python train.py --num_hidden_layers=13 --hidden_size=384 --num_attention_heads=3 --num_key_value_heads=3 --head_dim=128 --intermediate_size=2304 --vocab_size=16384 --hidden_act="squared_relu" --norm="layernorm" --norm_place="pre" --norm_eps=1e-05 --positions="rope" --rope_theta=1000000.0 --rope_fraction=0.5 --qk_norm=false --attn_scale=0.0884 --bias="none" --tie_word_embeddings=false --parallel_block=false --init="normal" --init_std_qkv=0.0327 --init_std_o=0.00641 --init_std_up=0.0327 --init_std_down=0.00262 --optimizer="muon_variant" --learning_rate=0.00877 --lr_mult_o=1.5 --lr_head=0.0043 --max_grad_norm=0.5 --warmup_steps=200 --schedule="cos" --final_lr_fraction=0.1 --batch_tokens=32768 --max_seq_len=384 --doc_mask=true --train_tokens=330000000 --max_steps=10071 --dataset="wikipedia_en"
MLP neurons of a small language model. Each row is named by its layer, matrix (up: input weights; down: output weights) and neuron, and shows model dimensions 176-303. Each number is 50 + 10 x the weight over its row's rms, rounded and kept within 0 to 99.
After each neuron's rows, "fires after" lists the tokens most often just before its 100 highest values on Wikipedia text that the model never trained on.

L7.up549:65 54 37 62 38 74 66 49 62 45 48 49 41 64 50 49 36 62 45 41 38 48 42 54 43 57 69 43 49 50 47 45 79 57 55 31 59 48 56 66 52 51 70 43 43 52 54 49 54 50 46 57 27 51 56 41 59 61 50 53 55 67 38 48 37 47 56 67 56 62 64 69 41 53 31 46 54 45 61 52 61 59 60 48 46 66 44 61 72 30 56 51 51 62 29 66 54 46 49 57 59 61 25 56 39 64 60 46 55 47 47 53 46 40 39 36 52 66 48 42 44 21 44 44 51 47 37 43
L7.down549:57 53 42 55 46 49 55 44 40 49 44 55 62 36 49 59 52 62 51 74 61 47 59 60 43 41 27 35 64 42 71 52 43 54 26 37 43 51 51 40 44 41 57 48 56 39 53 56 51 53 36 50 59 41 44 48 46 57 39 51 54 46 53 65 66 61 69 57 47 65 60 57 67 58 63 62 57 60 53 61 54 53 44 84 52 33 56 44 43 54 60 48 47 46 44 57 34 51 56 39 48 27 47 46 62 49 37 49 46 59 50 36 40 59 48 57 43 52 51 49 49 67 60 32 49 44 57 61
fires after: " ", "| ", "Turnout "

L5.up1102:45 62 57 51 67 46 68 61 53 69 67 60 31 52 42 58 55 36 38 53 43 43 44 52 63 62 55 30 38 53 44 50 52 49 57 32 83 62 47 43 45 56 37 57 55 54 57 40 49 49 42 69 53 39 56 52 43 40 38 43 64 56 40 38 55 35 41 50 60 56 48 58 51 29 64 25 34 56 53 63 65 44 57 56 36 51 53 46 54 33 40 27 64 41 56 44 43 27 49 42 58 41 46 65 48 70 64 55 66 34 45 59 47 55 37 50 46 29 54 47 48 66 62 48 38 46 33 49
L5.down1102:49 58 53 56 47 55 46 68 32 42 61 45 77 45 42 63 56 65 66 53 36 62 54 38 54 46 59 27 50 52 48 33 56 59 59 52 35 50 44 54 52 63 52 53 61 49 40 60 41 54 57 32 48 55 59 60 42 41 64 31 60 72 50 49 40 75 42 45 58 57 66 43 55 54 55 56 50 34 36 62 54 54 44 55 42 50 57 50 45 54 50 53 50 76 50 52 33 47 61 41 51 25 44 40 55 38 57 60 58 42 49 47 42 39 54 42 42 70 47 52 43 62 62 60 40 30 58 42
fires after: "N", "A", "B", "V", "P", "K"

L7.up1444:48 46 73 37 34 55 55 66 53 49 33 52 51 37 53 53 43 31 45 48 45 40 54 45 37 58 52 52 59 63 43 56 61 50 53 38 39 41 35 55 48 54 44 58 57 49 57 40 43 39 46 47 55 51 42 50 45 66 53 47 62 55 55 73 47 62 44 38 45 47 48 77 46 37 34 45 54 60 55 51 55 67 62 51 48 61 41 47 52 50 67 46 32 48 54 45 37 68 52 51 71 55 41 53 48 61 31 35 53 72 45 56 50 35 64 44 69 60 50 42 66 42 42 41 52 61 58 52
L7.down1444:38 57 62 54 52 55 66 60 49 49 48 43 61 42 73 43 51 51 44 44 45 58 60 49 62 52 67 47 64 46 81 65 46 59 42 68 52 54 51 67 33 45 56 46 40 60 52 56 59 43 39 49 52 66 58 41 32 42 49 45 27 55 33 52 58 48 47 43 43 68 66 20 52 62 41 59 55 49 52 52 46 46 48 53 45 59 55 53 57 51 49 61 54 52 41 50 61 34 65 60 43 35 56 37 46 53 39 43 35 56 47 34 47 51 36 75 31 46 63 49 21 57 49 43 48 55 56 59
fires after: " ", "| ", "Total", "Palest"

L5.up993:62 33 47 50 63 59 58 42 39 34 44 37 50 43 66 48 41 50 46 39 45 38 40 73 57 60 51 42 53 54 63 63 43 48 41 71 41 57 42 70 42 52 57 49 66 51 59 47 52 64 46 62 61 34 54 56 62 44 46 59 50 47 56 62 44 49 55 42 46 50 43 48 53 50 51 60 45 37 53 43 62 47 45 63 51 50 32 43 61 40 52 47 40 63 44 41 49 31 41 41 46 39 34 73 20 32 68 39 29 44 65 60 49 44 15 65 30 36 48 66 63 41 44 41 53 37 49 44
L5.down993:51 65 53 49 39 40 48 49 43 57 56 53 53 44 43 36 48 38 46 40 42 37 57 44 35 49 43 61 63 43 46 34 45 48 58 65 46 40 56 50 43 49 56 44 56 45 33 60 61 43 42 50 44 50 44 31 42 54 47 57 44 57 56 32 62 63 58 54 44 36 62 38 53 36 54 63 46 39 55 52 29 46 46 51 69 42 65 58 48 63 42 72 54 47 48 49 35 76 54 44 36 60 30 57 58 50 39 55 36 57 50 50 53 52 64 37 73 45 51 47 53 61 47 51 46 54 54 53
fires after: "W", "Str", "w"

L7.up2278:38 56 48 60 49 58 49 40 41 55 38 47 38 62 48 78 45 49 42 66 65 44 49 40 45 65 40 51 58 30 44 54 43 60 53 47 55 61 47 60 74 52 37 49 48 41 47 59 56 39 30 41 41 58 55 49 38 38 55 28 74 53 64 46 41 34 54 43 58 54 60 45 56 56 57 37 46 36 58 52 51 60 55 70 59 64 36 53 50 30 42 49 49 54 58 56 38 57 49 58 42 42 49 62 43 55 32 53 58 69 40 63 32 37 47 67 42 38 61 47 57 65 58 48 26 60 55 43
L7.down2278:61 47 51 64 41 49 59 76 66 55 71 71 48 38 51 46 45 48 35 43 38 57 47 49 48 49 53 51 64 50 48 48 44 56 56 48 56 35 49 26 67 43 48 52 64 41 52 58 48 59 27 47 49 47 42 51 64 34 29 44 34 50 72 35 46 44 54 43 53 54 58 42 49 57 57 51 57 50 37 45 55 57 54 64 51 38 47 56 38 49 42 61 56 51 45 46 65 65 54 61 68 58 54 51 47 45 53 58 48 70 47 52 48 41 43 51 55 41 51 38 45 35 52 36 61 46 51 63
fires after: "M", "N", "m", "A", "l", "P"

L5.up1211:43 61 47 42 63 54 38 63 63 29 49 54 58 48 62 60 55 52 60 63 55 86 39 49 58 43 44 54 62 32 57 64 36 49 39 67 40 67 45 46 55 45 62 56 53 40 63 61 35 42 48 52 50 45 52 44 50 46 49 33 54 47 58 49 59 55 45 53 56 42 46 66 33 35 63 65 72 40 45 49 43 55 47 44 55 44 27 51 45 51 51 42 51 55 45 48 44 55 36 51 59 62 38 73 60 42 49 46 53 47 56 43 65 42 48 37 43 44 70 58 44 53 48 56 40 55 46 51
L5.down1211:67 63 59 62 28 56 69 39 59 65 42 44 48 35 48 52 53 43 54 49 51 40 57 67 45 49 58 45 58 37 39 44 57 40 45 45 66 48 45 61 50 47 57 54 49 40 47 53 28 50 42 47 55 41 43 33 65 59 47 55 56 44 52 54 24 52 40 25 47 51 49 48 69 53 37 41 63 38 45 62 57 68 63 36 38 52 76 60 64 45 48 75 41 39 36 41 57 48 48 54 32 57 58 38 55 50 40 61 58 53 51 55 56 54 63 47 56 59 50 54 43 47 53 51 54 55 40 52
fires after: "is ", "p", "===", "was ", "===="

L7.up2018:64 51 54 67 47 46 62 47 33 43 42 43 51 49 59 52 39 46 49 44 46 67 51 57 52 40 56 34 49 34 48 42 47 24 43 53 27 46 67 41 60 63 39 56 37 50 53 51 46 69 64 47 55 61 28 62 47 42 41 32 40 47 57 40 47 56 51 45 43 45 61 47 68 51 38 45 36 50 45 50 45 57 63 48 62 46 64 64 53 63 45 40 43 50 45 63 41 72 63 52 36 37 59 43 57 56 51 56 51 53 67 49 42 55 54 48 47 46 57 31 54 41 55 51 46 38 42 57
L7.down2018:36 49 52 52 49 40 46 56 39 55 53 51 39 53 39 52 62 49 48 48 55 44 34 49 55 43 41 42 59 31 48 48 71 45 57 53 67 36 56 39 40 61 48 54 58 59 43 55 42 53 41 54 42 56 65 50 39 40 56 53 52 54 64 78 47 43 64 61 67 48 39 55 57 47 64 51 80 42 59 46 66 47 39 54 55 63 55 40 47 47 42 46 34 41 72 55 74 66 55 31 46 52 42 68 57 45 46 50 65 60 21 33 57 46 50 42 49 61 62 40 44 68 53 62 47 43 52 34
fires after: ". ", ", ", "\n\n"

L5.up341:52 42 55 62 49 71 47 41 32 58 54 36 58 50 74 51 45 41 57 65 32 50 40 50 49 52 51 39 48 57 58 43 58 53 62 41 26 55 66 41 44 60 44 63 47 51 74 49 42 53 56 45 44 33 60 49 53 41 47 49 57 38 54 44 49 62 32 63 41 42 44 53 44 38 56 44 45 54 61 65 56 59 47 46 45 49 46 94 34 63 51 42 45 42 39 53 54 61 35 46 45 59 63 41 49 32 40 55 55 59 65 50 49 47 39 52 52 44 36 60 55 47 54 43 39 50 74 58
L5.down341:32 27 53 54 53 62 57 58 48 46 35 64 48 51 61 44 40 40 59 48 53 36 45 38 51 53 53 40 60 48 45 37 44 45 36 56 39 78 43 54 52 55 60 60 41 76 40 66 40 49 47 38 46 47 64 54 49 54 57 62 60 40 48 79 44 54 66 42 56 49 62 54 41 53 45 43 48 43 35 38 50 45 49 46 52 43 46 54 38 47 43 38 59 48 42 53 45 31 49 52 54 60 39 55 33 55 37 58 50 71 42 52 46 38 54 59 48 51 61 63 49 49 60 64 54 56 47 55
fires after: ". ", "\n\n", " ", ") ", "– "

L5.up2161:46 62 54 57 70 47 45 49 60 65 59 33 61 43 53 57 48 50 39 40 33 51 47 44 48 59 40 37 58 63 51 37 48 57 42 54 48 51 51 43 48 49 50 48 59 54 63 70 66 37 39 38 41 37 45 42 43 42 44 32 52 56 60 58 46 77 35 50 39 55 60 68 58 43 44 31 56 54 45 55 53 67 57 34 51 75 35 23 42 60 52 45 29 43 55 60 67 45 50 59 41 47 44 46 48 56 42 28 47 52 57 68 59 41 39 48 55 60 62 50 43 42 44 40 44 58 52 50
L5.down2161:44 55 50 40 48 36 47 49 56 41 54 51 38 52 46 39 48 52 54 57 70 47 71 47 28 57 50 45 51 40 48 34 45 55 51 58 63 50 64 44 38 55 52 65 39 42 55 40 36 56 60 52 36 58 57 55 44 46 50 41 54 27 63 62 52 49 68 56 48 40 56 55 49 52 39 63 52 55 32 39 64 53 31 56 36 55 47 70 45 51 39 50 54 61 24 42 21 47 63 62 43 66 47 52 34 50 33 64 50 50 54 45 37 49 53 50 51 60 45 55 45 49 62 47 53 63 51 57
fires after: "\n", "g", "G", "K"

L7.up1389:52 35 40 66 40 58 63 53 51 35 65 52 57 51 44 43 60 44 36 37 69 64 48 68 51 73 38 48 40 44 34 61 54 54 56 37 48 54 48 47 58 52 59 55 50 51 58 46 61 43 54 27 34 53 54 50 52 47 41 48 59 53 60 42 46 38 50 58 50 50 41 44 52 70 66 47 33 46 51 44 36 38 64 16 51 33 34 57 60 55 46 51 56 50 41 44 49 41 66 49 54 58 64 40 41 61 68 60 43 55 62 53 63 46 43 39 58 68 48 35 56 48 37 50 43 55 40 44
L7.down1389:52 57 53 54 37 54 51 54 49 48 39 51 33 43 31 51 48 48 66 59 52 49 59 46 47 48 57 22 47 41 60 52 52 58 50 47 51 46 54 46 38 46 33 47 58 49 53 52 45 68 37 57 49 67 54 40 37 48 44 51 57 52 51 55 59 42 54 57 48 49 46 57 50 59 60 43 47 51 42 41 66 45 30 59 35 61 64 46 42 49 56 46 41 52 56 47 32 64 43 49 52 41 57 51 54 35 21 40 55 54 42 69 32 45 56 61 55 46 56 48 52 40 78 42 74 48 76 63
fires after: "| ", "was ", "were ", "is ", "had "

L5.up906:64 48 54 41 33 47 46 51 67 48 58 34 50 34 44 55 62 45 63 61 40 69 47 57 60 52 48 46 48 51 52 39 43 77 53 44 44 53 59 47 59 40 54 53 49 38 47 58 59 60 37 56 60 28 43 48 34 45 43 53 43 53 71 59 61 57 52 39 58 56 55 48 44 58 71 57 34 50 38 51 48 64 56 40 54 71 55 56 46 53 46 46 39 35 48 61 47 50 36 46 54 49 50 51 38 65 46 65 51 48 46 60 56 44 41 49 58 47 49 41 53 45 54 29 38 45 46 51
L5.down906:27 44 43 58 43 44 65 71 42 37 51 53 33 47 47 54 38 52 51 61 55 26 58 56 53 55 60 44 64 59 37 53 50 53 51 59 55 60 66 49 32 42 34 58 60 41 58 54 32 43 66 52 36 61 49 48 57 61 52 66 58 41 42 54 38 40 37 59 56 33 49 49 52 41 38 46 55 42 61 62 43 47 37 65 52 50 51 46 42 56 50 66 50 39 51 66 50 79 61 51 48 50 55 24 45 32 44 48 50 52 50 33 45 38 58 56 41 50 43 58 62 35 43 49 63 55 45 50
fires after: "al", "Al", "to", "ed", "ul"

L7.up335:41 57 33 73 53 55 42 37 56 38 60 42 56 57 65 39 38 53 47 62 60 45 43 36 34 71 54 40 52 32 51 60 40 45 69 47 31 51 40 68 50 36 43 38 30 60 45 43 66 45 53 52 56 37 61 52 46 48 69 49 62 67 66 53 41 24 69 63 55 57 49 48 49 56 52 59 48 56 48 54 60 28 64 51 55 46 57 62 56 44 55 52 63 44 47 43 48 62 40 40 50 62 38 55 43 55 72 55 68 37 42 65 57 60 59 45 52 46 51 40 52 55 50 43 62 42 62 57
L7.down335:57 57 55 40 41 49 60 53 56 57 44 54 57 51 42 52 82 49 59 62 57 48 51 48 44 55 50 41 46 61 45 42 64 50 28 66 50 38 36 40 41 59 44 49 49 44 53 51 37 34 40 57 50 54 55 52 37 48 44 40 47 60 62 59 56 42 62 59 52 63 52 49 47 47 48 39 49 57 52 51 43 55 56 50 54 51 55 67 69 56 56 35 58 55 45 42 51 50 51 55 34 31 50 34 57 57 61 51 50 65 58 45 40 52 53 66 48 47 38 41 42 47 49 47 62 50 39 47
fires after: "| ", "of ", ". ", "The "

L5.up2192:43 33 63 49 55 41 62 52 65 35 47 56 35 58 61 58 26 51 41 47 46 45 39 37 60 60 71 40 45 55 39 44 56 40 32 57 36 49 52 48 54 50 48 50 48 55 63 33 48 56 42 48 34 48 60 51 47 42 45 63 62 65 37 57 66 63 44 46 57 51 52 31 42 59 64 72 28 75 54 53 59 60 71 52 32 45 55 50 58 60 47 43 73 43 54 54 56 53 51 60 43 54 55 52 36 44 43 28 44 36 56 45 53 50 35 52 48 61 48 40 44 53 33 49 49 56 39 31
L5.down2192:52 41 48 56 45 54 76 56 61 54 54 63 68 50 54 57 48 35 56 65 39 58 27 51 46 45 46 61 48 43 53 56 33 62 52 50 55 40 45 44 30 55 57 37 47 35 57 56 45 69 54 53 58 60 36 72 40 58 57 53 47 36 60 65 28 38 48 55 49 60 55 42 46 40 40 44 58 55 45 56 59 44 45 54 51 49 41 54 54 45 66 51 63 44 45 37 47 54 54 19 46 64 56 48 56 59 40 64 58 53 55 43 64 46 59 32 63 46 53 44 31 44 67 71 77 57 55 56
fires after: "0", "2 ", "0 ", "1 ", "3 ", "Ca"

L5.up1541:54 42 61 50 49 61 42 49 50 59 28 39 50 61 55 47 64 39 56 60 40 56 49 48 57 47 62 70 56 51 47 54 59 36 50 49 49 56 58 57 56 45 52 56 56 44 55 49 51 67 54 60 64 40 38 44 57 45 50 50 47 41 41 54 28 52 63 49 64 53 32 55 43 41 29 52 45 43 45 55 54 59 55 38 51 47 40 30 61 56 51 49 35 49 50 50 31 46 42 58 42 48 49 46 50 42 51 36 53 61 63 44 57 47 46 34 61 44 50 76 40 60 39 63 47 53 45 53
L5.down1541:43 60 50 42 25 56 68 58 59 30 45 49 55 50 63 62 61 43 39 50 58 46 58 57 56 56 48 53 64 43 49 38 31 45 60 34 31 35 51 60 48 33 69 46 61 60 47 53 48 59 47 52 40 37 28 50 63 48 58 49 57 31 40 68 46 70 51 48 53 61 46 40 50 51 38 50 46 55 51 50 57 47 34 51 61 38 42 61 50 41 57 42 39 29 46 64 49 46 50 55 60 56 55 60 43 58 57 33 42 47 51 51 53 42 60 31 48 68 50 56 55 48 61 54 48 49 57 45
fires after: "===", "==", "at ", "  ", "====", "|---|---|---|---|---|"

L5.up1308:48 33 50 50 40 55 65 49 62 62 61 61 33 41 58 49 55 37 44 64 62 31 36 42 39 61 45 41 67 50 50 39 69 61 66 52 35 61 43 60 67 51 45 44 48 68 54 39 57 45 63 46 56 46 46 53 48 77 61 43 46 40 56 34 57 57 38 44 30 44 46 29 33 45 62 38 31 57 57 50 35 52 59 41 37 38 61 57 52 46 43 76 54 42 47 58 41 49 57 53 38 60 58 47 39 58 47 53 51 44 35 56 52 54 57 49 48 45 55 51 57 44 66 47 44 62 30 50
L5.down1308:65 72 34 44 46 49 48 42 52 50 55 49 56 57 41 63 38 48 54 28 56 56 46 63 59 37 48 55 41 27 56 50 44 37 55 55 36 55 53 32 57 40 52 49 50 39 48 58 43 33 53 51 60 59 62 61 35 50 37 74 34 66 49 54 51 40 46 54 59 55 36 57 40 55 46 47 73 46 36 65 52 40 47 19 68 57 31 30 49 50 58 50 56 56 48 38 46 56 39 44 59 47 42 48 60 47 54 50 59 57 65 36 47 47 47 50 67 50 45 55 51 48 50 44 48 54 56 52
fires after: "-", "–", "– "

L7.up1592:44 40 43 66 33 45 60 36 51 52 45 52 54 39 49 57 47 55 54 59 53 47 69 33 59 60 54 29 50 44 53 58 65 46 42 56 64 64 50 48 37 33 52 53 57 46 40 50 59 42 44 50 45 60 48 51 52 66 43 29 55 62 43 50 43 35 52 45 45 51 66 45 33 51 71 60 56 46 44 47 71 49 34 56 54 61 54 45 67 34 53 41 31 66 49 64 43 58 55 70 36 34 55 59 28 39 69 57 49 30 52 30 37 43 47 52 48 48 55 38 52 45 76 46 61 53 31 58
L7.down1592:39 23 55 41 58 43 51 48 48 42 58 71 60 42 56 41 51 34 53 55 50 45 48 62 51 59 48 53 50 44 51 46 49 41 49 47 50 66 41 52 64 61 54 31 63 45 50 47 37 41 61 53 64 69 47 63 62 50 38 54 72 52 66 40 61 52 54 44 48 55 54 42 58 27 47 34 60 52 55 76 30 59 45 49 35 56 51 56 45 46 65 42 52 49 41 48 58 49 59 47 50 47 60 40 53 44 38 44 50 52 50 52 46 37 55 58 45 48 46 53 51 49 43 42 65 55 44 44
fires after: "M", "E", "R", "Al", "In", "went "

L7.up1097:33 53 52 45 60 69 56 54 46 43 33 42 37 57 33 52 43 42 41 51 72 50 60 56 59 41 59 32 40 46 54 46 58 51 29 41 64 52 59 62 34 52 39 38 49 61 55 37 60 46 36 43 39 65 50 50 45 49 60 67 63 66 57 48 47 61 42 43 40 65 47 50 67 52 60 55 61 59 69 47 37 72 39 38 54 57 44 61 52 49 52 46 54 53 42 40 49 70 46 35 47 70 54 76 50 46 55 40 50 58 60 41 32 34 56 39 44 57 57 45 44 50 42 40 40 54 49 63
L7.down1097:51 36 56 55 57 74 56 40 50 39 42 41 47 55 64 40 36 57 43 43 50 59 63 49 43 51 58 49 59 43 51 47 33 38 51 58 32 46 69 68 61 44 39 50 44 60 34 50 70 40 60 61 64 45 37 48 55 59 62 37 44 49 43 72 61 38 55 63 68 56 52 45 31 48 51 48 44 65 55 50 44 38 26 44 64 29 51 51 65 60 50 47 45 59 43 73 52 45 33 63 41 33 64 59 51 38 48 47 58 51 35 49 60 41 58 49 52 68 46 53 49 49 50 51 62 33 43 43
fires after: "D", "d", "De"

L5.up1104:53 43 55 49 67 59 69 58 51 42 40 48 42 44 54 48 43 41 61 43 47 55 66 46 65 50 57 59 52 64 37 58 67 40 51 52 44 59 42 47 66 40 45 49 53 61 67 44 53 47 51 61 60 52 47 48 34 47 48 55 50 56 48 51 53 57 49 50 49 71 26 31 27 46 52 50 38 49 58 54 60 59 36 52 40 50 45 45 47 41 44 42 42 71 50 52 30 75 65 38 40 63 56 54 53 47 51 45 57 52 53 40 35 44 54 58 47 58 34 33 62 24 71 43 50 35 47 62
L5.down1104:58 57 57 50 69 55 46 59 52 40 61 55 44 45 43 52 50 52 46 46 70 47 58 45 71 65 41 51 51 34 49 39 45 55 68 56 49 66 49 53 38 47 38 72 54 46 61 46 39 42 58 38 36 55 47 46 38 64 59 37 70 39 52 55 39 42 68 55 50 64 54 39 62 49 62 37 24 46 42 45 57 66 54 39 53 59 52 60 43 35 72 41 38 32 34 40 52 48 42 47 57 46 41 50 52 51 45 55 43 49 49 59 59 42 49 37 58 39 32 56 42 52 50 64 41 59 34 57
fires after: "–", ".", "to", "-"

L7.up1284:52 46 61 64 33 49 32 64 54 29 60 37 48 53 52 67 48 43 51 50 60 57 45 62 57 47 39 56 34 58 50 56 48 38 37 51 34 51 47 36 60 47 43 39 44 62 54 43 35 67 42 32 38 47 54 53 39 54 49 55 55 50 58 45 45 55 49 48 57 44 52 47 57 54 55 44 55 58 38 74 62 43 65 43 31 41 60 28 42 73 42 38 48 36 53 68 63 43 50 30 31 69 49 37 44 32 42 69 41 59 50 49 69 58 51 48 61 58 57 44 54 55 52 45 68 62 69 37
L7.down1284:37 57 54 54 53 52 42 42 60 37 58 57 51 50 58 63 58 54 47 39 61 58 44 40 72 51 44 48 42 57 63 42 36 23 59 45 53 48 68 53 36 58 62 46 53 67 35 52 38 39 47 61 59 63 47 46 43 57 46 55 62 33 53 56 40 45 43 36 55 49 61 51 68 53 47 52 38 47 61 47 56 33 37 58 44 52 36 57 54 41 29 49 43 62 69 48 60 51 48 50 47 58 68 49 51 30 48 44 52 61 44 61 52 55 50 53 41 43 45 46 41 63 58 44 47 49 43 47
fires after: "| ", "3 ", "15 ", "9 ", "0 "

L5.up136:52 38 53 36 46 69 50 35 41 67 66 33 34 46 50 52 38 34 50 46 59 57 43 58 53 52 49 56 61 72 46 40 42 37 37 67 50 54 57 48 30 53 55 48 51 55 51 59 50 56 52 50 62 50 51 39 45 43 65 65 53 54 48 61 60 45 44 48 40 39 37 20 55 57 40 48 44 74 54 43 53 57 45 51 40 55 58 57 32 42 57 40 53 38 48 60 49 62 62 51 62 59 49 55 58 42 67 56 53 38 44 49 42 49 23 36 49 37 45 61 49 50 33 63 33 54 67 51
L5.down136:61 56 60 56 40 39 45 60 55 54 34 60 63 42 47 43 57 30 63 44 44 59 41 44 48 36 57 29 38 41 50 33 39 42 56 52 65 49 48 45 58 39 72 48 60 49 44 49 53 44 36 42 61 67 50 50 46 73 47 46 57 38 48 63 43 57 62 45 49 53 68 55 31 35 36 50 62 53 49 51 40 49 52 51 59 46 43 34 44 51 49 44 52 48 47 54 60 53 45 53 46 61 48 45 43 67 56 54 53 69 52 52 42 61 41 61 51 83 37 56 34 65 29 40 49 56 29 50
fires after: "the ", "W", "'", "w"

L5.up709:40 53 47 67 52 51 47 59 50 26 40 42 61 62 33 57 59 48 20 50 57 51 60 42 29 62 51 45 53 52 36 52 55 47 68 50 65 49 48 61 59 49 35 47 53 51 41 50 52 53 45 52 50 42 47 60 44 54 54 44 29 52 58 60 57 56 55 64 54 71 45 58 54 54 45 70 56 63 49 47 44 39 35 63 61 44 46 72 67 61 46 59 63 51 29 68 61 50 52 51 57 64 47 66 43 46 49 46 45 48 58 45 57 40 43 54 36 37 52 45 57 38 32 54 43 46 41 53
L5.down709:59 43 48 52 59 56 52 42 45 54 47 46 35 39 47 53 33 46 64 35 66 49 32 54 61 48 71 46 38 32 44 62 27 47 40 54 26 44 48 34 50 54 28 40 51 41 52 63 40 55 64 51 46 60 43 71 59 70 55 62 40 43 49 47 42 44 54 35 44 36 33 41 51 50 59 47 44 54 55 59 51 50 53 48 60 71 46 42 54 51 52 40 52 44 40 65 61 53 47 66 53 39 69 41 50 50 46 42 38 59 72 58 42 45 62 59 36 36 44 51 63 50 52 49 51 34 45 47
fires after: "d", "L", "D", "Lo"

L5.up24:40 47 50 52 47 36 47 49 61 58 66 70 41 58 49 50 31 62 61 34 52 25 49 52 59 64 46 55 59 53 53 41 43 49 48 33 47 51 56 38 53 37 42 50 62 50 40 51 62 44 52 43 45 59 49 46 37 44 61 42 46 45 62 26 64 56 54 64 48 49 56 65 40 61 57 45 57 57 74 56 43 33 48 54 47 46 61 45 53 47 31 48 29 63 51 55 68 46 53 58 46 46 39 42 53 52 51 46 55 42 58 62 51 55 42 56 48 47 42 47 55 55 61 30 47 43 48 39
L5.down24:43 45 42 39 50 50 30 56 62 64 67 36 45 56 43 41 65 37 50 50 77 54 46 57 46 32 65 33 50 42 41 49 55 32 44 58 58 51 49 40 49 56 43 52 68 34 50 45 46 63 31 52 45 54 67 61 58 80 43 53 41 49 48 58 59 64 48 28 42 53 53 51 62 42 41 77 48 48 36 46 54 44 43 38 63 47 43 52 35 46 41 50 69 48 49 42 46 32 60 48 59 55 55 39 42 43 53 42 45 54 39 50 43 44 55 35 34 54 47 54 42 50 63 47 45 71 51 46
fires after: "f", "G", "g", "F", "ü", "be"

L5.up193:55 44 47 50 54 66 63 53 43 37 44 47 41 60 54 65 48 79 32 61 33 39 55 49 49 63 65 55 47 56 61 48 73 43 39 56 66 46 51 37 43 45 40 55 76 50 40 59 29 43 72 67 47 52 37 47 55 65 30 57 48 48 49 44 35 45 42 58 60 67 49 34 31 50 57 34 38 53 56 32 40 53 28 53 44 56 47 52 49 51 51 45 53 39 40 49 45 61 42 62 63 49 33 59 52 48 59 61 51 43 28 51 33 59 63 35 57 43 36 48 47 38 78 57 51 57 41 47
L5.down193:45 73 47 53 32 56 47 49 55 40 52 60 53 42 61 40 69 45 43 42 54 50 53 43 52 63 51 56 55 32 34 67 51 59 71 38 62 65 50 33 61 40 50 43 52 44 51 51 66 60 39 48 38 70 53 61 68 44 44 43 59 43 57 48 63 50 44 36 54 55 59 56 60 56 60 50 46 58 42 47 66 56 43 54 74 51 71 67 50 64 68 44 58 63 37 55 39 54 36 39 52 48 46 43 49 42 47 44 46 45 65 44 48 57 45 53 43 44 61 43 53 40 53 51 49 45 45 62
fires after: "B", "RA", "M", "R", "m", "Ber"

L5.up232:50 43 49 44 46 52 63 29 64 43 42 59 42 35 56 34 35 58 57 39 32 57 66 32 69 39 52 24 49 61 38 58 66 53 54 43 48 46 52 63 54 51 47 62 61 46 58 54 49 46 54 45 43 53 59 65 33 56 41 73 44 56 54 47 62 45 53 40 47 34 55 44 55 38 44 52 50 53 53 50 49 54 55 48 53 58 52 40 46 52 62 59 46 41 35 62 58 54 58 41 45 57 49 56 64 37 43 59 59 50 50 57 41 54 23 58 51 72 55 52 49 52 41 43 67 40 38 45
L5.down232:32 47 75 52 54 56 47 58 56 61 53 42 34 68 62 65 59 55 66 64 52 60 56 69 45 66 44 53 57 43 58 47 36 64 53 36 43 48 59 31 42 52 51 60 30 48 38 58 52 50 56 36 29 68 53 45 59 38 39 42 56 59 37 55 42 41 38 50 34 51 44 45 38 55 53 39 46 65 34 62 69 52 29 35 50 55 40 48 61 48 59 36 43 47 80 55 50 40 52 64 47 53 61 53 52 40 52 54 60 43 75 43 55 38 66 40 44 30 49 49 41 63 63 52 43 55 60 33
fires after: "in", "In", "al", "ad", "over"

L5.up1513:54 46 40 50 37 44 53 37 37 51 46 38 45 23 46 54 41 48 54 56 60 61 54 35 60 39 44 60 51 33 50 47 58 57 52 37 58 51 51 28 42 57 53 41 57 40 50 34 43 43 66 64 36 50 51 64 58 61 47 55 47 33 47 41 57 41 36 64 47 61 48 42 38 49 55 77 33 67 61 40 50 57 53 47 29 41 57 43 51 31 69 47 46 66 58 48 52 47 45 40 67 38 40 60 43 50 57 58 63 50 65 38 45 45 30 39 68 40 58 66 40 53 52 57 49 35 47 41
L5.down1513:53 59 56 57 66 54 39 48 49 43 55 42 38 57 52 47 44 49 52 60 50 45 45 63 45 49 63 48 53 64 56 43 34 34 39 60 44 32 44 64 33 49 47 58 57 67 53 46 58 53 56 50 56 51 53 55 46 32 55 44 60 53 44 61 55 64 64 45 57 58 51 40 51 56 49 35 60 45 50 55 39 58 46 60 57 63 56 59 41 61 30 46 45 28 62 44 36 51 49 57 48 49 47 30 58 55 37 60 45 53 33 64 48 60 48 58 60 54 83 36 55 43 55 59 63 56 65 61
fires after: "R", "V", "B", "M", "W", "aer"